From a checkpoint of a small transformer trained on Wikipedia: learned positions.
MLP neurons of a small language model. Each row is named by its layer, matrix (up: input weights) and neuron, and shows model dimensions 416-479. Each number is 128 + 24 x the weight over its row's rms, rounded and kept within 0 to 255.
A block is one neuron, or neurons of one layer that tend to fire together. Before each block is what it responds to, as a language model described it from the Wikipedia text at the highest values.

Vowel endings of foreign names. Final word pieces ending in a vowel that complete multi-token non-English names and terms, such as Aw-ami, Kon-ami, Helsink-i, Ham-za, Ahdut HaAv-oda, mostly in lists or tables.
L3.up1434 [120 127 131 184 134 169  67 175 145 137  95 118 128 129 112 128 122 155 112 115 123 145 112 162 139 120 136 153 147 154 139 127 157  81  81  90 105  91 114 129 130 165 149 152 126 129 154 108 112 155 155 163 168 173 149 156 120 178 114 123 147 150 161 119]
L3.up1536 [ 82 141 129 108 135 135 141 146 125 129 123  98 151 135 171 152 137 147 113 125 132 129 120 137 127 141 137 118 140 134 115  83 105 113 124 100  88  64 138  89 124 117 157 142  86 152  98  99 113 148 150 106 119  94 136  97 116 108 135 114  89 154 139 100]

Inside personal names. Word pieces in the middle of personal names, mostly Chinese, Korean, Japanese or Arabic, in roster tables and lists, e.g. Xiaoping, Shimizu, Jaehwan, or an initial's period.
L6.up579 [ 87 114  92 119 153 123 106 134 116 159 162 143 153 138 104 159 139 110 108 103 134 148 158 106  74 136 125 131  88 140 160 122 124 128  70 146 149 154  88 133 143  97 144 133  81 147 139 143 124 115 175 110 122 101 112 115 121  87 116 129 108 142 192 150]
L6.up638 [100 162  88 109 137 135 115 146 142 144 111 135 135 150 134  93 138 115  86 131 112 139 161 152 112 124 130 138 160  72 136 117 146 114 103 103 142 173 138 166 118  92  69 131 104 126  93 101 141 130 151 131 137 181  98  99 130 150 163  95 160 126 151 152]
L6.up1012 [138 145 111 131  93 106 130 132 168 112 127 142 129 170 149 149 125 137  99 108 110 104 121 142 129 105 139 142 103  97 153 132 138 128 117 133 133 125 142 133 123 120 136 126 139 103 133 157 143 152  89 107 134 124 126  95 107 117 128  96 118 120 179 124]
L6.up1640 [153 136 140 129  89 160 134 144 127 165 152 124 140 122 113 136 122 148 130 129 140  91 141 119 146 148 127 120  84 110 124  88 147 127 125 134 125 140  94 113 116 111 111 126 131 120 124 111 177 129 160 131  81 156 101 105 147 121 138 129 109  84 163 114]

Mid-word "ll" pieces and "John". Mainly the word pieces "all" and "ill" inside longer words (Stallone, distillation, Tillsonburg, fulfill), plus the first name John and pipes that open table rows.
L6.up759 [115 105 130 152 134  92 119 209 146 102  98 108 138 111 131 125  96 129 129  92 109 106  86 130 140 144 141 187  90 120 129 144 111 128 135  89 120  72  99 112 147 123 119 131 118 116 160 141 123  76 146 129 121 127 131 141 130 132  97 103 174 102  91 114]
L6.up1388 [127 158 104 124 120 124 106 165 134 119  72 121 131 137 132  73  87 117 108 151 161 150 113 132 130 146 122 115 105 137 145 109 133 105 126 127 137 115 166 133 124 123  98 158 164 138  74 147 129 126  93 134 123 158 112 118 120 140 133 134 142 125 110 137]
L6.up2043 [147 127 102 125 140 110 147  76 135 112 164 108 126 139  86  93 133  97 129 108 167 155 133 119 115 124 102 103 160 139 142  85  95  71 178 119 123 141  79 127 164 156 165 151  98 156 146  89  85 173 120 162 140 106 127 130  98 119 136 151 120  68 153 153]
L6.up2295 [152 130 141 102 143  99 113 141 114 108 132 176  92 121 142 148 147 104 101 127 108 145 167 149 167  74 173 156 146 108 112 133 129 148 143 106 114 135 111  88 158 144  94 112 157 188  91 111 117 134 125 132 113 135 127 162 131 109 136 139 122 136 145 118]

Phrase end before a name. Last token of a prepositional or time phrase just before a proper noun or comma, such as the final year digit in "In July 2019," or at/by before an institution or company.
L12.up391 [155 129 111 154  78 105 139 119 126 103 148 101 126  77 111 149  94 119 122 111 127 142  97 165 111 151 124 112 152 115 165 136 143 129 116 130 112 102 151 124 157 101 194 164 102 101  91 122 123  84 125 138 139  97 161  99 129 106 135 114 104 137 121 144]
L12.up658 [ 77 141 125 158 143 114 127 128 113 138 116  95 112 107 146 143  84 169 130 136 172 135  97  99  80 139 124 108 151 149 118 157 118 170 161 136 168 147 130 124 137 114 152 123 156  71 159 126 145 122 111 100 117 101 160 157 108 150 127 109 119 128  99 159]
L12.up910 [232 110 113 130 145 148 145 155 108 146 147 125 177 114 159 124 146 114 139 174 179 141  96 110 132 124 131 134 155 153 111 143 108 137 120 174 131 100  75 121 158 115 137 158 128 140 126 107 119 111 106 109 134 135 141 134 122 154 144 146 140  61 136 101]
L12.up1336 [173 125 175  90 130 110 151 134 150 176  88 118 126 118 143 149 149 103 104 101 110 133  92  98 147 117 122 112 110 134 141 148 143 121  83  98 159 144 126 119 152  76 114 139 142 122 122 167 146 115 132 132 115 136 133 111 128 121 112 155 121 114 111 130]
L12.up1653 [168 127 126 115 145 130 133 167 162 106 123 163 110 123 138 100 157 101 104 142 147  95 153 117 147 133 125 135 105 141 104 153 157  72 107 122  95 140 137 139 120  88 115 115 141 102 152 149 137 128  93 135 132 112 138 132 113 104 124 120 135 114 119 120]
L12.up2127 [153 111 129 167 111 138 136  91 110 123 133 131 151  77 125 159  90 124 123 153 148 153  93 155 112 101 113 141 101 160 126 136 145 121 138 102 137 152 101  98 152 112 116 171 100 111  95  82  96  95 151  90 135  83 131 175 142 121 165 119 129 122 116 139]
L12.up2132 [117 161 110 107 163  82 105 131 165 125  98 104  84 113 121 125 128 128 129 133 147 140 123 152 119 158 157 140 123 114 137 101 165 144 100 140 111 115 139 115 145 113  75 160 165  91 136  87 100 140  86 130 150 116 131 130 163  89 116  55 144 126 119 142]
L12.up2256 [127 106 118 140 137 179 123 134 136 125 112 122 113 159 177 122 108 139 156 114 141 136  86  93 105 154 115 140 126 124 116 149 115 157 130 142 133 134 117 119 123  96 152 139 129 102 119 124 179  96 167 124  92 135 127  83 112  87 146 144 129  84 109  96]

Opening quotation marks. Opening quotation marks (space-prefixed) before quoted names, nicknames, titles or critics' words, as in known as "il Bertoja", also the noun area.
L3.up107 [158 130 150 114 147 135 145 115 118 111 128 161 123 143 147  80 118 111 143 153 107 132 139  75 107 122 184  71 128 104  96 112 123 155 137 190 121 115 189 101  85 102 158 118 109 132 133  80 136 145 114 106 122 126 197 105 130 118 122 153 162 134 145 132]
L3.up2152 [124 115 126 162 175 139  83 166  78 136 146 130 141 133 116 101 127 114 120 158  83 101 147 154  78 156 169  86  88 146 113 143 158 147 141 140  89 181 181 170 106 130 101 146  86 120  86  89 108 165  98 117 101 114 166 120 114  87 146 139  79 126 164  81]

Personal name parts. Given names, middle initials, and opening pieces of a person's full name before the surname, mostly in tables, cast lists, and rosters (e.g. Robert W., Steve, Kevin Wh).
L12.up60 [134 126 119 140  51  82 125 177 152 123 128  83  68 126 151  85 106 101 127 155 172 126 165 117 146 111 129 109 124 141 154 112 140 126 122 103 123 100 110 151 129 148 128 160 104 167 135 129  69 119 117 117 116 144 130 143 109 126 106 113 153 103 144 104]
L12.up804 [115  87 128 121  99 136 154 161 168  93  96 108 155 136 184 116 104 107 131 134 104 122 154 145 108 158 104 151 127 168  80 151 151 131  96 114  58  89 102 107 114 114 119 121 120 149 121 143 139 131 157  82 151 114 145 110 133 115 132 129 148  81  81 125]
L12.up874 [141  76 158 102 154 140 115 108 132 124  97 124 150 178 128 103 139 130 127  90 159 130 149 105 114 147 187 153 126 113 145 136 145 104 141 130 134 152 101 126 170 125 144  95 148 142 100 174 142 103 163 130 141 137 140 140  94 190 168 116 109 143 148 122]
L12.up1153 [180 100 169 118  99 140 124 126 137 116 132  96 137 102 120 112 138 120 152 146 141 191 144 108 106 109 147 178 140 151  97 120 136 141 120  91 141 162 136 105 142  95 125 111 153 156  98 170 147  86 190 141 133 151  94  76 134 102 117 146 123 135 121 108]
L12.up1676 [ 99 136 129 116 103 151 144 132 150 116 108 122 156 129 143  75 104 123  95 180 142 147 129 124 130 110 103 141  97 120 107 111 145 137  94  89 122  95 158 123 126 128 131  98 127 134 140 133 150  98 130 168 122 114 150 108 131 133  96  96 141 123 131 133]
L12.up1739 [153 119  99 100 101 108  94 160 133 148 162 117 156 124 138 169 136  86 100 165  85 124 107 134 141  98  91 139 107  94  85 138 156  86 167  89 138 144 134 104 135 143 111 143 133 153 145 147 117 114 119 124 111 117 127  87 141 134 151 117  89  54 114 135]
L12.up1870 [110 142 129 160 127 143 106 140 170 148 109 142  90 163 172 117 136 144 139 167 113 105 129 118  97 135 156 145 125 125 119 132 162 128 101 110 148 131 124 174 107  96 133 102  95 112 123 123 123 106  94 159 122 125 113 116 104 131 129 108 170 114 121 154]
L12.up1879 [144 135  80  75 113 124 139 131 115 107 134  99 127 140 118 108 110 144 115 140 133 138 150 137 128  96 105 126 133 159 134 154 147 131 152 138 127 153 156 138 179  79 114 146 117 193 155 133 133  72 119 118 124 122 134 150 148 149 119 112 114 121 123 115]

Mid-name word pieces. Inner subword pieces of foreign proper names (Dehradun, Karunanidhi, Ramiro), often in sports tables, plus month names after in/on.
L3.up1307 [157 162 136  73  90 113 115 106 147 148 114  97 119 140 140 129 108 148 152 154  87 128 103 116 114 125 113 124  59 124 113 118 174 134  98 135 123 148 171 100  97 165 131 128 115 136 114 139 134 148 127 154  99 161 141 146 137 126  92 151 145  92 156 140]
L3.up1493 [134 155 125 139 134 143 128 106  90 154 190 143  95 151 120 131 132 133  94 122  95 151 151 101 159  95 116 113 125  95 151 118 136  99  98 149 115 165 123 113 106 133  89 147 116 101 146  99  91 170 112 121 129 128 133 116 145 107 111 120  86 112  89 140]

Opening quote of titles. Opening quotation marks that begin a song, book or item title in track listings, tables and lists, e.g. "2 Cups of Blood", "Journey".
L12.up37 [130 157 151 102 130 109 118 117 138 114  73 146 111 157 145  81 182 101 143  91 110 135 129  94 112 104 186 150 117  92 133 175 137 124 138 113 137 159 136  79 177 115 114 113 114  82  61 139  99 122 127  81 153 131 151 165 127 111 116 118 143  75 117 153]
L12.up346 [119 143 129 107 179 133 140  66 117 119 129 116 119 160 129 127 110 120 146 151 110  87 172 118 133 118 111 153 135 182 120 154 137 129  98  80 157 138 167 111 160 136 113 178 131  98 132 145  75 137 149 137 127  87 116 141 149 146 137 119 122 127 141 150]
L12.up474 [138 180 148 153 137  84 115 141 152 122 156 125 152 159 118 137 107 115 183 136 110 134 137  94 124 120 111 131 128 133  68 113 145  75 126 115 139 146 125 121 115 128 116 125 121  83 118  68 134 114 104 134 177 138 107 168 106 111  90 164 116 142 165  87]
L12.up665 [ 94 137 117  95 136 124 128 138  56 120  98 173 129 117 129 125 143 140 107 112 125 113 180 160 131 104 155 128 119  91 108 125 115 111 101 176 129 121 138 105 182 104 132 143 154 116 110 109 106 165 131  90 160  92 152 106 124 156 131 161 115 105 133 127]
L12.up762 [ 70 108 171 102 140 106 125 155 119 140 135 111 111 117 112 125 111  99 180 135 107 119 165 157  68 119 140 130 125 134 147 141 140 137 134  91  82 147  97 130 161 115 137 141 107 119 138 137 133 147 152 129 117 122 170 106 134 112 153 116 153 117 154 140]
L12.up1458 [124  90 125 113 135  81  91 188 133 130 106 127  89 146 121 152  99 163 119 144 135 117 120 125 123 112 134 138 115 114  81 120 115  91 122 143 164 141 123 141 128 126 124 174  85 137 121 123 129 139 118 168 139  77 109 148 146 127 123  93 116  98 138 159]
L12.up1709 [125 134 134  66 129 101 167 133 180 154  96 157  49 104  96 156 112 130 177 147 102 124 150 163 102 101 124 107  92 127 134 154 168 109 145 144 113 121 173 110 133  92 115 131 122 139 133  80  96 127 130  99 117 137 105 168  92 129 158 151  95 143 132 150]
L12.up1972 [137 129 122 170 124 120 144 112 143 125  83 127 130  93 103 140 136 156 110 136 129 115 124 121 108 126 174 134  96 148 135 124 121 154 161 156 139 118 155 128 152 100 105 192 138 131 105 133 133 128 140  76 101 147 124 126 138 126 129 181 145 123 126 121]

Comma after introductory phrase. Commas closing a sentence-opening phrase, mostly dates like "In 2015," or "On December 18,", also "However,"; occasionally clause-introducing "that" or "which".
L6.up1514 [133 118 103 113 120 158  72  91  83 155 188 132 146 119 112 106 112 118 109 123 161 122 131 143 115 120  97 103  99 120 154 108 135 129 110 133 146 106 127 150 132 143 130 143 128  98  92 126 149 170 107 136 151 112 147 150 124 100 127 110 131 124 100 109]
L6.up1586 [162 135  88 105 104 147 130  77  92 140 135  98 106 106 147 144 109 152 147 128 136 135 104 108 140 110 134 105 101 164  84 154 117 124 107 136 147 127 119 113 128 107 151 119 153 156 168 111 147 132 120 146 145 122 116  93 134 136 153 119 135 129 147 135]
L6.up1639 [134 122 127 118  87 148 113 112 108 149 154 118 153 141 117 135 139 137 112 159 116 149 105 127 119 168 135 173 118 140 143 154  98 114 102 132  95 142 191 132 149 119 146 141 108 123 152 134  94 150 110 131 141  91 132 150 139  92 138 129 154 122 117 138]
L6.up1954 [138 114 104 110 121 134 144 111 113  97 128 117 123  93 114 111 178 163  90 154 142 128 140 137 154 140  97 142 129 140  92 128 117 130 137 138 113 135 126 121 132 127 115 215 100 115  92  58 132 129 129  97 132 113 153 128 101 130 115 119 112 134 132 126]

Copula after subject. Forms of "be" (is, are, was, be) and adverbs right after them, linking a subject to its description, as in are sparsely, was still, is a.
L12.up319 [127 148 103 117 155 107 148 108 151 111 111 134 131 143 148 107 128 148 174 120 122  70 127 124  86 122 131 115 164 172 145 106 154 112 129 127 154 155 150 125 114 123 153 143 146 116 134 107 158 139  99 142 162 106 116 156 160 137  92 153 163 138 113 113]
L12.up548 [238 116 113 125 126 124 131 106 112 125 126 132 146 145 199 151 133 134 154 122  95 106 117 131 154 126 126 134 149 110 139 129 134 138 144 161 129 130 112 139  89 109 163 129 124  99 106 113 157  68 113 150 165  71 124 142 209 140 129 119 144 157 121 109]
L12.up943 [119 137 110 113 144 126 123 148 107 177 129 133 133 119 135 126  75 136 121  69  98 147 108 100 156  93 127 136 136 116 131  59 101 137 121  73 115 117 142  94 148 105 122 142 112  87 132 159 141 100  92 189 180 106 143 117  98 160  94 162 108 168 135 100]
L12.up1079 [ 99 142 102  93 143  90 126 166 173 107 113 108 131 132 127 137 120 105 145 133 137 132 101 132 143 140 127 150 128 134 129 142 162 164 111 123 124 163 126 133 180 117 154 127 163  87 113 137 132  48 115 157 135 115 116 102 140 153  99 117 113 163 123 124]
L12.up1096 [111 146 132 126  83 138 133  86 105 119 108 127  92 183 166  75 153 121 110 122 109 127 133 110  56 167 127 104 120 134 102 149  95 123 134 110 142 100 103 113  76 153  99 103 140  66 114 144 150 116 101 171 171 134 112 123  80 144 134 168 136 111  85 147]
L12.up1121 [120 103 110 144 109 110 132 182 142 162 164 122 156 121 151 127 102 141 148 127 145 154  86 108 132 124 140  96 121 139 120 139  82 131 131 104 160 141 143 147 139 111 172 121 128 126 112 169  98 136  68 156 151 149 120 136 128 175 152 171 129 118 107 145]
L12.up1306 [177 143 117 111 129 108 138 167 114 117 149 131 127 119 166 113 132 139 147 171 133 110  96 129 162 137 128 126 169 173 151 109  85 128 137 140 122 150 140 128 121 130 138 136 142 130 103 154 154 121 107 145 113 130  92 121 134 135 116 189 142 135 111 115]
L12.up2269 [125 105 123 143 110 138 122 178  99 133 142 112 127 140 126 100 143 145 157 139  82 114 140 109 142 115  85 108 160 129 119 146 152 137 135 109 107 140 152 105 138 124 111 147 129 125 107  99 136 115 108 106 178 124 108 112 138 146 113 163 125  94 121 160]

Table cell spacer tokens. Mostly the bare space token after a pipe in Wikipedia tables, usually just before a number such as 10.7, 20,025, 3. A smaller group is word-initial "sp"/"in" pieces, as in spars, spell, span, spoke.
L3.up761 [134 129  96 161 122 158 135 118 131 127 123 120 130  90  94 139  86 142 161 146 111 142  94 146 116 116 121 147 130 135 138 115 184 153 173 102 125 114 155  85 116 113 128 119 138 147 131 111 126 171 152 105 126 131 165 113 141 137 138 152 124 109 132 100]
L3.up1300 [165 164  96 129 164  79 111 127 139 132 137 133 127 161 111 145 133 114 117 133  99 117 136 118 117  95 110 103 127 138 105 115 144 103 141 136 156 134 127 134 143 169 155 128 120  85 130 142 144 124 130 134 172 141 135 147 163 139 130  94 129 148 125 127]

Opening quotation marks. Opening straight double quotes that begin a quoted title, name or speech, e.g. "Borderline", "It went really well", "Staff pose"; weakly, table headers like ±%.
L6.up192 [121 139 120 166 176 134 143 116 107 127 158 102 157 209 128  76 110 145 103 126 122  70 108 113  81 116  90 151 125 110  97 128 161  98 112  99 179  65 114  98 171 136 136 111 156 136 101 110  90 144 127 124 125 135 156 128 151 135 117 102 172 103 143 138]
L6.up469 [156  81 121 121 104 133 147 115  76 162 138 137 168 110 102 183 124 118 114  88 115 137 139 112 151 108 130 106 139 151 130  85 170 160 110 165 147 165 150 171 123 154 161 144 118 125 127 163 121  94 108 131 105  90 155 145  95  98 153 146 123  90 186  90]
L6.up606 [155 105 104 131 123 181 134 153 159 127 140 136 144 142 123 138 131  96 129 116 103  97 116 151 157  88 126 127 146 115 119 182 109 152 151 121 134 149 151 127  92 139 135 108 116 118  93 127 182 140 115 122 153 106 123 123 157 148 122 129 155  97 152 101]
L6.up1620 [153 108 155 156 145 116 116 137 167 162 135 139 138 114 122 140  87 141 115 128 129 163 137  68 161 108 114 141 116 145 134  98 103 143 146 119 171 118 170 168 126 135  93 164 142 128 107 112 159 122  98 105 115 127  98 183  92 131 146 117 105 115 128 117]

Person name starts. First token of a person's name, usually a given name, in cast lists, tables, credits and prose, e.g. Stuart, George, Nick, plus subject pronouns he/she.
L3.up534 [121 141 122 143 101 130 160 174 118 123  75 134 128 129 134 122 144 112 117 106 131 144 130 104 118 132 122 116  32 103 159 120 117 134 150  98 150 112 140 125  99 155 104 132 123 112 132 149 113  82 140 179 143 110 121 129 141 105 142 135 142  83 139 114]
L3.up1225 [158 110 115 109  76 128  78 126 110 100 155 154 136 158  93  93 122 116  94 134 168 136 180 128  83 132 105 150 120 144 168 132 152  84  98 111  89 130 122 136 141 118 114 103 138 144 132 120 147 154 117  78 127 124 118 145 124 147 147 131 132 100 123 194]

Foreign name word-pieces. Word pieces inside foreign personal names and transliterations, often in tables, e.g. Chinese names like Mao and Xiaoxia, plus Jari, Matthieu, Hugo.
L12.up9 [159 163 115 162 111 132 142 131  70 132 132 121  84 135 163  83 127 108 151 116 137 121 153 162 133 101 151 124 101 120 132 122 158 197 141 172 124  81 140 148 104 131 146 165 128 112 115  87 152 148  97 127  80 159 131  91  71 150 131 127 134 114 120 168]
L12.up330 [156 160 128 147 129 140 105 138 153 164 126  95 133 122 147 108 116 168 115 146 116 116 140 119 119 121 166 186  95 117 105 125 106 150  99  79 119  85 120 139 139 157 147 148 102 101 115  77 102 163 127 106 104 124  99  91  98 154 172 112 124 110 182 133]
L12.up681 [183 136 121  83 139 139 123 159 141 108 149 138 151 137 172 134 118 128 102 116 110 152 178 119 165  63 139 111 114  86 103 137 130 118 129 103 129  87 173  92 148  97 121 115 121 112 118 176 126 105 116  33  88 123 112 115 117 157 128 144 142 159 145 117]
L12.up698 [118  95 148 180 158 123 146 118 136 159 117 135 114 161 153  77  99 105 133  98 138 117 127 118 102  93 165  92 113  96 154 122 133 132 121 128 136 147 157 120  83 125 143 128 109  75 113 153 134 145 125 119  75  98 165 126 119 125 123 131 130 180 116 110]
L12.up830 [135 157 192  90 143  85 136 123 119 141 147  92 119 156 119 109 122  91  93 109 106 110 103 151  81 167 160  67 110 138 104 122 141 129 121 154 152  91  96 107 100 158 140 159 117 141 121 170 135 104 132  41 109  94 103 150  99 127 152 100 153 101 133 109]
L12.up908 [ 95 138 119 143  88 115 146 119 116 146 159 117 152  83 129 116 104 156 149  95 112 135 129  97 124 161 123  76 122 173 103 103 112 139 111 156 106 113 107 142 130 184 146  98 117 130 128 121  95 147 123 136 129  91 122 147 145 143  97 130 111 147 146 122]
L12.up1621 [129 103 186  99 129 148  87 110 156 101 125 137  97 126 148 133 124  87 107 125 103 170 127 154 127 148 138 131 110  86 124 138 120  55 116 110 156  98 128 144 164 117 136 115  84 133 102 142 135 111 132 114 112 167 145 133 149 139 121 107 122 104 146 130]
L12.up2191 [130 130  93 141 183 175 139 118 101 145 106 135  68 133 150 108 122 113 181 107 135 152 176  93 129 135 154 137  97 120 127 121 117  89 102 113 116 127 144 102 158 173 153 154 141 140  79 150 100 116 123 112 151  92 158 118 114 176 129  94 113  86 139 117]

Space before a number. The bare space token right before a digit begins, mostly years in dates and ranges, such as "February 9, 1927", "in 2024", "and 1996".
L6.up712 [150 104 140 150  90 125 138 111 125 129 143 162 135 147 140 142 145 108 142 108 147 129 154  96 209 133 176 145 136 161 163 104 139 128 158 147 145  96 141 107 151  99 159 120 138 118 152 148  78 132  99 129 142 161 111 141  92 120 132 135 150 145 136 126]
L6.up1290 [141 123 167 170 146 152 140 111 131 162 110  80 102  96 129 131 154  76 107 165 161 131 125  70 115 126 131 110 122  95  90 141 134 119 120 157 116 124 105 130 126 174 126 122 108 156 119 117 109 162 144 130 139 110 111 104 114 118 128 167 121 107 140 107]
L6.up1330 [106 103 149 103 140 142 119  99 113 121 137 123 141 155  95 132 140 127 156 148 109 149 120 134 132 151  84  74 160 109  61  96 142 135 108 125 131 114 116 128 155 122  78 149 122 132 131 243 124 148  65 124 120 103 139 115 105 143 168 172 125 139 129 121]
L6.up1577 [124 130 126 136 114 139 124 143 170 133 116 177 114 166 116 119 158 124 156 146 109 136 125 117 126 127 103 104 141 111  70 150 128 137 150 154  87 163 143 130 174 132 126 106 133 133  95 112 115 133 125 117 149 132 148 112 127 110 155  83 129 158 107 141]

Finite forms of "be". Forms of "be" (mostly was, also were, are, is) right after a subject noun or pronoun, as in the song was, he was, who are.
L3.up1173 [132 135 164 134  81 120 102  83  76 118 136 101 160 160 105  99 116 103 125 115 143  84 142 120 128 139 116 100 135  90 117  98 149 112 120 158 126 119 115  79 122 140  94 118  66  97 103 102 107 142  76  95 125 123 159 132  84 124  71 177 121 151  94  78]
L3.up1568 [157 168 175 147 147 119 153 143 128 128 125 124 127 166 102 135 114 109 139 154 130 126 149 110 135 134 137 135 173 129 125 148 118 106 118 108 151 104 128  98 162 158 110 119  54 136 159 126  92 152 114 155 127 104 107 117 113 148 141 175 115 118 136 146]

Preposition "at" token. The token "at", mostly the preposition before places, times, institutions ("located at", "educated at"), also inside words like atom, systematics, Atchison; sometimes "as", "on".
L3.up374 [115 113 111 144 135 158 126  86 152 148 107 119 104 141 146  99  95 122  49  89 128 144 137 127 149  90 131 144 113 101 169 110  96 120  67 137 124 139 134 145 109 161 168 118  91 128 127 147 139  75 120 150  92 127 104 123  98 106 117 104 118 146  91 139]
L3.up2085 [ 74 162 133 155  89 126 124 118 138 123 129 114 118 121 102 127 136 106 160  85 147  80  85 142 135 125 124 160 167 161 150 115 114 170 133 109 115 140 117 129 130 125 166 127 146 127 118 118 114 103 110 138 112  65 112 145  59 131 107 121  80 106 131  97]

Foreign name syllables. Word-piece syllables inside romanized non-English proper names, mostly Korean, Chinese and Japanese personal and place names in lists and tables, such as Yeung, Cheongju, Taek-yeon.
L12.up207 [163 132  97 150 134 143  86 122 167 141 177 115 152 155 114 113 114  87 148 142 125 146 136 131 138 137 121 119 150 111 114 107 132 135 128 116 132  82  74  87  94 150 170 126 132 128 143 133 140 107 126 107 102 100 225 161 137 103 175 128 147 132 130 109]
L12.up671 [ 99 161 139  94 146 130 145 105 161 116 122 119 157 147 127 101 105 121 153 151 141 101 150 115 135  84 108  94 152 112  99  98 120 101 137 136 120 126 171 154 111 151  94 167  93 185 126 163 127  85 111  96 119 103 165 130 143 161 170 143 129 131 136  91]
L12.up735 [141 126 140  79 156  99 135 142 130 142 171  94 130 153 142  81 132  69 165 141 133 124  85 105 107 143 101 103 110 107 106 114 109  86 154 165  78 109 158 118 128 108 138 150 137 121 152 121 160 133 122  80 100 142 143 131 140 101 146 149 154 121 146 133]
L12.up781 [169 150 112 112  89 117 106  86 155 104 107 171 106 157 126  90 133 189 187 115 123 108 139  92 143 111 132 135 113 124 122 116  74 167  89 130 122 154 136 105 140 121 116 117 145 136 134 140 106 133 200  96 133 150 109 165 110 109  85 171 116  59 112 126]
L12.up877 [143 133 159 162  79  97 100 133 111 104 137 118 120 121  95 128 131 114  94 135 104 140 116 111 106  83 120  76 122  92 101 127 135 102  81 110 157 114 115 156 150 109 147 123 118 141 138 118 119 129 122 113 103 133 110 152 134  80 122 117 113 156 150 120]
L12.up1564 [131 158 132 127  84 101 106 152  97  89 169 148 136 125 113 134 105 113 142 113 112 104 109 108 112 117 107  90 151 113 146 119 153 136 146 146 165 135 130 134 146 123 111  93 138 150 131 126 135  87 141  80 130 109 148 140 103 131 116 111 117 142 150 109]
L12.up2079 [127  74 126 175 110 151 131 124 163  70 131 113 141 110 100 153 128 125 134 137 146 132 174  93 124 125 134 127 117 145 126 111 146 132 112 127 140  94 142 149 116 103  97 105 125 136 121 135 127 119 101  93 157 151 172  98 110 209 137 158 123  81 122 157]
L12.up2278 [126 139 146 119 120 113 139 117 134 120 105  86  94 109  97 155 130 161  93 157 123 162 177 109 128 103 153  99 130 144 116 131 119 166 148 145 136 110  91 188 135 141 176 114 126 168 146 122 129 113 163 160 128 141 118 127 194 149 160 114 127 176  95 114]

Copula after subject. Forms of "to be" (is, was, be, are) right after a sentence's subject noun or pronoun, e.g. "Tsou is", "The brand was", "which is".
L6.up131 [132 117 139 124 111 139 116 149 128  95 116 153 168 172 118 154 141 122 101 134 145 136 172  79 135 129 115 122 124 167 107  98 145  90 146 100 115  97 116 112 149  97 147 161 103 132  95 115 120 159  94 108  96 134 110 118 125 102 121 140 101 116  40 123]
L6.up484 [ 90 123 132 136 139 139 114 154 103 182 132 145 101 143 183 131 111 127 117 126 139 105 122 144 150 113 142 129  99 175  73 147  98 111 147 172 121 137 132  99 128 111  87 146  90  96 120 110 102 106 107  97 125 115 181 144 125 154 108 127  72 131 132  78]
L6.up1013 [139 114 162 103 129 106  95 155 128 132 132 150  89 132 138 130 113 160 107 172 108 151  96 110 112 106 142 110 141 115 128 133 135 137 124 169 165 134 117 100 150 152 114 137 104 151 125 105 146 141 140 162 153 123 198  95 130 128 130 139 111 162 139 157]
L6.up1135 [178 106 126 128 143 114 121 136 123 169 162  84 120 145 169 118 100 141 156 144  98 135 166 124  91 125 142 163 141 131 126 130  56 121 158 155 106 136 120 143 148 144  91 142 100 130 144 106 126 147  99 105 138 119 111 111 150 113 153 194 134 135 129 149]

Pre-number spaces and parentheses. Spaces or opening parentheses right before a number, mostly in table cells after a pipe (vote counts, scores) or dates in prose (in 1456, (2007)).
L12.up7 [123  94 137 120 139 149  98 109 118 119 128 131 112 143 165 141 110  90  69  92 170 132 137 101 141 111 133 144 118 109 142 127 163 115 136 105 140 145 131 105 126 102 127 145 121 137 100 111  93 123 115 136 113 118  99 172 127 145 151 202  69 138 154 115]
L12.up500 [122 152 116 146 142 137 154 140 138 110 112 140 138 118 123 130 108 126 123 137 134  85 103 131 155 102 122 176 116 130 114 108 127 136 169 138 117 102 112 112 127 130  81 115 110 128 132 142 148 116 140  96 119 109 154 129 127 157 169 122 125 106 106 143]
L12.up509 [119 130 173 146 126 171 160 143  97 146 120 102 151 134 145 168  94  87 139 171 111 130 138  83 110 128 136 149  89 101 157 120 127 127 103  67 160 117 131 121 182 119  86 113 136 138 123 120 147 144 149 178 121  97 203 143 143 192 128  99 149 140 122 103]
L12.up769 [107 132 117 128 114 142  92  85 105 190 146 177 121 126 131  83 155 123 102 154 111  73 109 149 150 110 133 125 151 129 110 169 168 117 153 173 151 118 110  95 131 108 134 111 157 140 121 167 125 127 125  96 143 140 124 109 134 118 160 125 125 109 164  89]
L12.up968 [130 127 109 128 112  77 132 130 151 157 144 135 168 110 106 140 124 157  97 169 123 115 116 170 116 144 109 127 176 105 109 114 139 139 138 105 111 104 128 104 128 154 113  89 114 148 161 164 132 110 130 124 144 136 149 161 138 157 149  88 124  84  95 122]
L12.up1071 [129 164 100 140 164 134 128 112 140  79 114  66 146 112 138 142 100 133  88 117 171 106 141 172 158  94 132 141 118 162  91 131 152 137 141 140 171  95 134 117 160 149 118  91  63 136 136 122 116 125 145  94 139 103  92 138 137 156 117 122 111 140 130 129]
L12.up1729 [165 119 139 151 136 153 134 124 129 111 112  98  72 146 138 112 125 106 152 136  71 158  92 129 168 158 111 139  86 148 129 122 138 149 166 109 146  94 108 136 162 147 113 116 100 122  94 107  96  78 105 133 127  88 129  99 143 144 144 209 139 122 108 107]
L12.up1836 [114 113 128 120 112 123 158 130 126 177 136 157 100 139 116  86 123 113 114 123 140 155 122 131 127 129 129 136 144 114 118 128 133 161 144  85 108  96 140 133 128 147 145  88 129 144 116 131 108 125 120 148 138 122 118 116 133 121 155 112 178 123 117 101]

East Asian name pieces. Subword syllables inside romanized East Asian names, mostly Korean and Japanese, like Yun-ho, Yoshihito, Jyoji, often in tables, plus words like Korean and Japan.
L6.up316 [132 114 145 140 155 180 129 103 111 132 176 107 120 116 102 154 115 178 123 193 106 115 147 144 156 155  93 164 112 128 138 134 153 114 132 179 112 161 162 183 104 136 113 126 116 119 156 125  90  99 126 106 135 107 147 154 154 113 153 162 134 146 151 159]
L6.up1284 [120 166 161 115 172 117 105  89 136 141 144 119 117 126 127 125 113 135 146 102 129 111 110 136 140 116 105 142  84 148 149  70 141 118 141 155  71 139 103 129 163 124 128 115 122 142 166  95 134 116 117  97 138 173 112 147 111 142 121 148 120 113 106 127]
L6.up1531 [111 121 100 122 137 145 145 135 101 101 113  87 115  89 120 128 157 112 107 170 132 149 100 122 109 131  97 103 102 148 158 108 129 127 132 134  95 111 108 135  93 116 130 134 111 163 157 130 135 101 150 127 172 142 139 108  87 110  92 145 113 160 110 176]
L6.up1644 [110 158 126 112 169 121 135 119 126 132 196 136 143 133 147 119 122 140 128 159 157 155 121 153 100 145  79 124 148 121 137 149 138 115 130 126 146 169  88 158 178 119  97 152 126 130 105 122 125 142  90 133 109 124 119 126 114 155 104 150 103 138 147 147]